{"d_model": 192, "n_head": 6, "n_kv_head": 2, "head_dim": 32, "d_mlp": 512, "activation": "swiglu", "norm_eps": 1e-05, "parallel_block": false, "init": "uniform", "init_std_up": 0.0449, "beta1": 0.95, "final_lr_fraction": 0.1, "steps": 6672, "dataset": "wikipedia_en"}
MLP neurons of a small language model. Each row is named by its layer, matrix (gate and up: input weights; down: output weights) and neuron, and shows model dimensions 0-191. Each number is 128 + 32 x the weight over its row's rms, rounded and kept within 0 to 255. Numbers have three digits each. A neuron's up and down rows have the sign that makes its largest values positive.
Before each neuron's rows, "fires on" lists the tokens most often at its 100 highest values on Wikipedia text that the model never trained on. A number after a token or word is its count.

fires on: "le" 56, " a" 14, "u" 13, "ri" 5
L9.gate400:134144142143123147146162137148128078103168127160102083202095163152080122133122094048147129177121103139155182152094113175165076085079124140182202131129058187158122070139142099079136119112086103113113118151125126114113121146109104116078120151061131132137129142151107174221188167109132149077126129159075120091100117157171151080145147110102130142160105106121100137119114138147109121120162096165189139095103105136044112190174110182121160101135125108143130100175150152178140178113148113063144141126163143141150127169108156083079130114167108093122124144077141123090082196132174123092
L9.up400:122146135172152080167141171147098100088126075136114133079144111136147100103103122084138161161153093116083162169144102188155107124091158106097133127073144185078176143161122115155187142125088088096116084121121079120155111121151154151099124135099131194109073157202108154082098150151147110091148078118145113151141139168190104072150102207104115119142135081159123143126111097166122127114121138102136104175106089110158095160073123182134138061146105113138166101146087145100142177067100164088128135146127153151094158109112156069141165049149066137056141192176104118128090179124142132163
L9.down400:088094184106166170103132126086139128146149092139154094137127084166127123169130128090072108151144108166123127132073072141129140084095156125116155096157118136090161140148129099067108102135124078116122139100148129199155143133157079101145099104163161205126072122112117136105134085141068104101099080176147118095104158144078094127111153200098076102137133160113113090062118101134072082095134139119115137151152169081088155103134112140131097105147134157066084101167161194101112184163134159071186102163192095210101125155124138154143124139088109101086143139148102116082118133095147056069

fires on: " on" 58, " in" 13, " through" 8, " of" 7, " rel" 4
L9.gate236:140069133186111176117131145096125129157098092130135144199144149117111130137167139122161078193176158141188130071116158118079149123147122123179059138169135090193115095133161085202140145171083132143134070120151156119147040141106142077094085133139108095121101178156087145157153092110156182129119137106167114124121143092096089146128143077125123122123095203091094156109094140110125150152182155087108141159126109166119076160081082154105145144181175106155073119121098136139133133119093136166168189099077088126138080115115116122122135158123129133153049148105053113120121132076182114147
L9.up236:169155100137086092128168130103164141174110059074161137157149169076109153112110092113152141096112149095154164156146130193140085128126141083129149112143122121120149143089114190172162109165113088089107199130135100151095075104126168110161089043123140153166131131172140103103185076107175045184087122154092092108179145162120105149088118110106079124139128118102139151139139143126097174184123090110105158113133102152080148108165102119102127176119163175137126150155113154126095082081145111091103157088096078092146102166099104183133148124145177117115113115130130239153164153174132144186
L9.down236:100122137080140139113108065153142159127167135134139094130101105122207113134117094096091126167144106145132148140110149102163179170136103103067124156075114159113129146097119077102161049100134133137142117136106118144182138153118136121162174163112178095083146110136106137139203096108235226138146103113111097137155064118112070129132087144206162078159173172072081140135109105103129145122138117171155182150128153131164091146139152089143198107173129158130125138128143123113125161125084144176188178141125105172150143143118129154142146143055140157166018119136110115121121125134109122136

fires on: " dis" 45, " un" 24, "as" 5, "es" 4
L8.gate220:144077123165153154112080099092046160163123114150085076167108145115127177164097078172141128142115057128160145103078073163173104181163119136133087085086140101152142125087127135082185141131182154129135089105096132141135113182120090146084167110165084144133134131167155175143185162112113135125116147126160169085136161109100161131095127099066162143156105148093107151071192129177136166133109105127165090100111106151119099175140191153080098090104115107105114177103139125164122102126175122142153145070085087134139139157204102126114150168049125098125156127149110186095111154131109140055
L8.up220:158129135139158104133136093112130177070135123167136091116116098151140142138128110156159140138086097073152125095099128092077172129157143202114119049128157122082094125117079136112125130160173155152129086077096092082212110086151107178123109091173152110126104093138098138058148101137127141066074122078159156112144082082118042151085119085137131122136115124124103134086133107085116118086152130161130171132058170124114189137121129151126186126090146083084119102119146142164138155179099140177111200115124132109147149127130150134164177177108154155149210118137125071116088190077172098147
L8.down220:118129123154116097126148129135146177083169102151154127072122168107129064165114148186115126139145151081184078086098072118097154153155102135152115124104152137103107114192083096129182184183096115154071096120168104145146106138146129083149105180188083088117124129101128123102148111120141172127136099073125133067093135179119150164123132114131085129149116184152195128123110061099122083129131155193068130120097110146119141127167125133156126102100129083101080137129099130138177114096128119093131079120193187138135115150144205155217196133076127140125136111125077156114171127065183147175

fires on: "rom" 43, " rece" 31, " from" 8
L2.gate120:115148137155121111184122062135132137143144136141129123162144168168129123115193127114102210166091117105101135102156156142134080162140136107130123141098107062155130147073156153140180121160146115180145068117103154144079134142104149138143154158204136139152085151154156170155104116124110225132105181184128116124116144092114083188083139118156130158049053129101169182091110067123126116186106100164084078168133087150181067114140169147116179137108090121130153099121146152138135090207141136099098116163148107117123147186075122107125150121156166102131111106154159199117173133107147082119
L2.up120:143143173169134140150113107090129113151100078108083111154151106180129134146193107127071148153138154131163156109157119134148135124123128124117163140115139088152086131086128115107216074160117125155138096161116170125078150206130158115143123121118091131158112133130109187140124134130116177119112123122074163072100096107166072134147118174095184134058063116082149237132144094144114098198144100162096111103120118099156116092186194113128080111179110114089104079126163140141153127178212143104099135195124145080162118204072122096110161102133115134125108150121172136167145141093104107141
L2.down120:194117082072156164143102148104114101077133127167172124115102110066170086100106131123130180103209148180113108110143097153091095146111167168125130159134124104180133154152172131074170086146178148102116081104143119143165122148115154159135124152141206105146091109114094113078127111145122162167107102086109139119106129133173150124128135140087177136138143153119122188184143178124060109154118161189102117126128140128132155101116145113183079177127142118132093121188134088075208125167160136077159126162120135102130097135111119079094146071061171151094067120108117153120134077093065102058

fires on: " a" 71, " in" 9, "a" 9
L12.gate265:147153133159114143105089105088074148091129063111117120135140153108115165122103077043102161173114082166201125151121068110125134188140162162106139136113164089105143094132110106180161118150070097105136143164156107114142090126127166105084100132095208128100125182164097122123135139154100087100111134099088070130165098132120097097146157142111143076127122127183134149077084140110155093166158181117119163106121074212123107179156065149142143119144070106097033138120146158166092126104114168080132179086074126099145152162131120043151153103120136124093155151150102110111147164105157150137
L12.up265:078155177133174078158183135127151133125161086075109146128190107130143138116094115082067144132097175077167076093113136163184083060075088049155138157110087181176145095106084135161125115155120152156097090189119153109116094132140197164132141165121100158160117135128163104128144164135154063119174074122107108157105119157136089152162078118084117123112155138132153113119161132165118146174131143213111190121113105118125169189094131109124062081149168133152129102118093159152133140165106173138142174170140110130112122129174146156098156089122144131121092118144120225147119156102174151128
L12.down265:145147093120163177170140140127137108122154139089122118180149111123144158141100102056156087117075107116147089171143144132153132143058157041105111115098109146091133093123106100121172150109088129003130094145140121147136142107086111113117171166102121099170085135109137136111205095163152092127139063087124148098131069111141082114157167150146134057077113117127156144167173075140114115129093206153157184139202184136130103133117134116109152106098130184111094126122117130083147150087122182129106105113106134165091129115101109144090140123063095114127210137143130141080135152058159137146

fires on: "rom" 43, "omen" 27, "man" 13, "hen" 11, "erson" 6
L2.gate152:137140171105151109075101095082157127116131128142141170122104127084104106146092111202180195114115117134131083137116084099128083173129165107079097078117148110153146141116128137186138104135133173139065103165132103140179148121119144118113130167189077116102099181100092170085129129156118131133154139214182087133164175138173103136138137121108108116098167125065129070149190103104080132165107142103102177129127108129140123061071179148097090171146113153135122113196089182110163142125148122087159102163108125105150123160096091159166140139178125128069159155093182206154165143149133095193
L2.up152:138144094169170123094121134120112073168150161188069127140117040124126075147186160142112133171126108118146126123127138114138104095137157146091103170126154105101157185157138064128191130166127164103141144135119100133170123123128084173182109158153113084119094143157144104122099157175112142100121123157075149117160080156149126140130189195115175098143129149164076184141105169133127075109200146136099090141194124089142162143170138142137091106038154130108173134166158126172163152154119130078158134068159151124153103149094083137120176168180085100117179182109116202160102101126124093104
L2.down152:111147083142129137024076109101123106146166170133096078119131125092100138054210118119052143141163149112118126102174127150095089120147163118168093163173100089081147164140132123094165102162143182163189112116122124125123055184110113124167123146202143048133100135137139121135152166104134111174127127119135112124102094186149155118094176186137131077127145168169123199132127100121094123150166128141075119091165115123192120097097144152151118152131176152147110096135155072162119115165148101114122140116146196058166128143100123061092141136085116141125130135160138173142106117136113073080

fires on: " Is" 33, " American" 28, " been" 9, " is" 9, "é" 8, " was" 7
L2.gate182:145090095181139174081120096173123142121088089169179157125105144073164159098140075167126084059165141103140122109144075130147173161140163122198138137191140095151111174135094134136094160076167119165127127122107066089146198135172188079126174153146109151137135124107134127122115126122184155092135132072087121094149105153096105146213129082133152079175119116120135105114124104158159193142157157111117086102085124105119047124112158138128088069117119140150117178072172134134179153089104086125147156093161156130103109094125151158166133139069104120160093176114164110192151106140117133085
L2.up182:146100119106088149172089110098144140073124102145157155096130142098159142075093115159137109170137085163154134088145150127108163147167080168046092166105162186142123060143086161124048181139116109153142133093141102131044125160143157156065146162157099132168172143104107125154143125091136088110109104132120138128119198131098146086150223096116086080210100113116140111149108051080151131088154101091103156112125125122148116140134096134137084132187110150135131133131094130126182091154183105124114122132166104114185147110118145150174075187136115132177164070138139131133161149087149071157
L2.down182:115148165121055100190067142115106132143164053112211156115117138066145094179119156166121069109155175185132127115153125123093182143185104206149117151082138155145069111096134111136117149156090097194089152119140134121130152158136135151074126167128119183118148137147105090099153161102106191130116188174111116142158128075113091122048159112085068135143143148151138173152092162136113124111145151151168166138155174094146070095124106122198135155132130138152115161136118106176133135156173141144193093104114154135132151139179109111169109123156122136050141131143086119126176110131120176083

fires on: "r" 32, " rece" 12, "ver" 11, "il" 8, "ill" 4
L12.gate274:131127181180165094153170098147140120066112053135069158144127135119064131129179064200128128126119150111075176089134153157158133128129167121125147091157117147093082118132173134130118103134100109138115078110099125131107118191150181177140131185107119182136130109132060142091117071092140111116097129126114104038130138102099119090141083136158163148101129158143161139103107109165137128163139107134064123130156086188099170103201144132120153138137178112108071076086088143048108109158115092173066109086138119175142116153138120112114128144158147150179144147167149123164157192132110185077
L12.up274:153121097111091196153175109136113169151109131111077129107106105082157105026129181123104139150219083108129151079082096171184192163158187110100156146152142152083112093116122120139099147133107127205179137209147109133093157140170138133116194122107101167138159091131148127134088131146108135115126150100129075175115128128121113158091128123122176176103084137166127146118106084130147142178154128069090118108139146132137125133105174129095108112155170136070087110112122077150128110130133110119138106144108071117111106108057129131098100143210084182107079140205168071127102122100129105142
L12.down274:103101136122141178192162132164110125114120104162081120123152106082161145128106150172101185102110140116134103063190148177166115102159136131114080123141110110184094105114012101140169122137147089166092146108133082101163186067140125153136114123077104068181103120134095114080148191170103097071156162154157125098154140089181112120141085130103125158123159122162162178158118153130151127109107178141136147170176145114151178114125172049069147134107139116080099163154134069101121134155146123158198112151121140165103101125086152146129080178100113125154114052089130171139150143130083127113

fires on: " from" 65, " being" 24, " then" 8
L2.gate207:164145117130129189110119102117096130127115127216152133090061088111119124099138125073143130120105146120076082176141127114140137104167169183120164147157128111136163146142131123165191129116105118110192093134087151129120107157077125085103142147130138164115103121149121143095159118106107114077066096134136082147120092077127131185147153152160092094124110106152112125207102094175173128163112139154127080118129072135181100075179179123148064109107060176111138106132120125181213115208121146089143071124137165080081139157125135092138146111114154112084129064102097171134163120151196133068
L2.up207:126103119137098179130061125080141137146137109179106065026119128105100154066141108098170106105125160134073026149172153101144130096143123120149126188128134102125182167145115149126201140075136187138171122111113150135119127179143103114111124137150098159131126132109113103107168122073091078079116117114120121152093138091081133189159158151149116132093137096104113146147067128150120161162150150113132108104155112163143102067167108119095048089116074198111139117132083131153177163157153131120118027149137149137142123078166138110126138126130151081111094135168102195149180124124184132134
L2.down207:091137110098145167096094148102133161168127143244140113094126134034159122114111129143123154092080114173117093142131154117198117071167086168138132129167165111093167103141128133108164116118162101166163155125091167091099109123134165108120120140117124128115127126134123141077141100120111081100114128167079081124122149115213082204138188155144169132118112054065116167170075090088084123156115165165156152141142115157153127101127135165063109105124157172121148137133144078160140110087118131065124125146087157135110069095139071129071176163076089106146140111110146135179160121123086176111

fires on: "e" 14, "u" 12, "o" 11, "ol" 10, "old" 7, "w" 6
L5.gate230:133103167090134175139086114100191081117169130059130174195142127124089142088114180095122137127137153106079183139145136129181141118175167106150141122102171074175143104146142093116118085128160100175138126155136147112112128128091136159129096120125048091128212065137075141058098100116133143069143124093115159086129136152084057163116066131130140126108146157115105126119170141168074125186114092112139128100087107115101113145120156094137157159130123158138095149145128173156066165091122137213149132113147127108108115164124093078075092094174070110124093106173139077113152120072074097123
L5.up230:119139189138066136069112116138147115192084125092130149094166168080057148097129151082115087139207130128158101148167153123130112120108163106111166088115159139148105096156101143138101099128142134120106142156151141112099152128123098035183147091187163083126125100074137083200097134144159137101114161142171129122138126104086145167080156097186128085093158085123074147105168162127206122140141101141046116109090081068087104149137092157103168146090086110161187119136129137120091127100142141149126163113090145099087140101125209150102119201128111140132108144170098171130150081116112121128
L5.down230:131090118090079115117136086076144132090067142163120136059153130106124174143105099178104163164142082170157125137082180211106142110119155105087133117090097149141091148150127111120103191116113178103169165124129132130117137050184080179127137125149150144162127156133153106169083127162171106121085142143138109173141145128047207157187110168106164092159088119132133149127101158104164140124090120055128182079069127131073164123131139164123149143087094117086134160114104125104137083127054128136101155154144164173103120177167170110153132116091147098100096145135165151113086138165179084086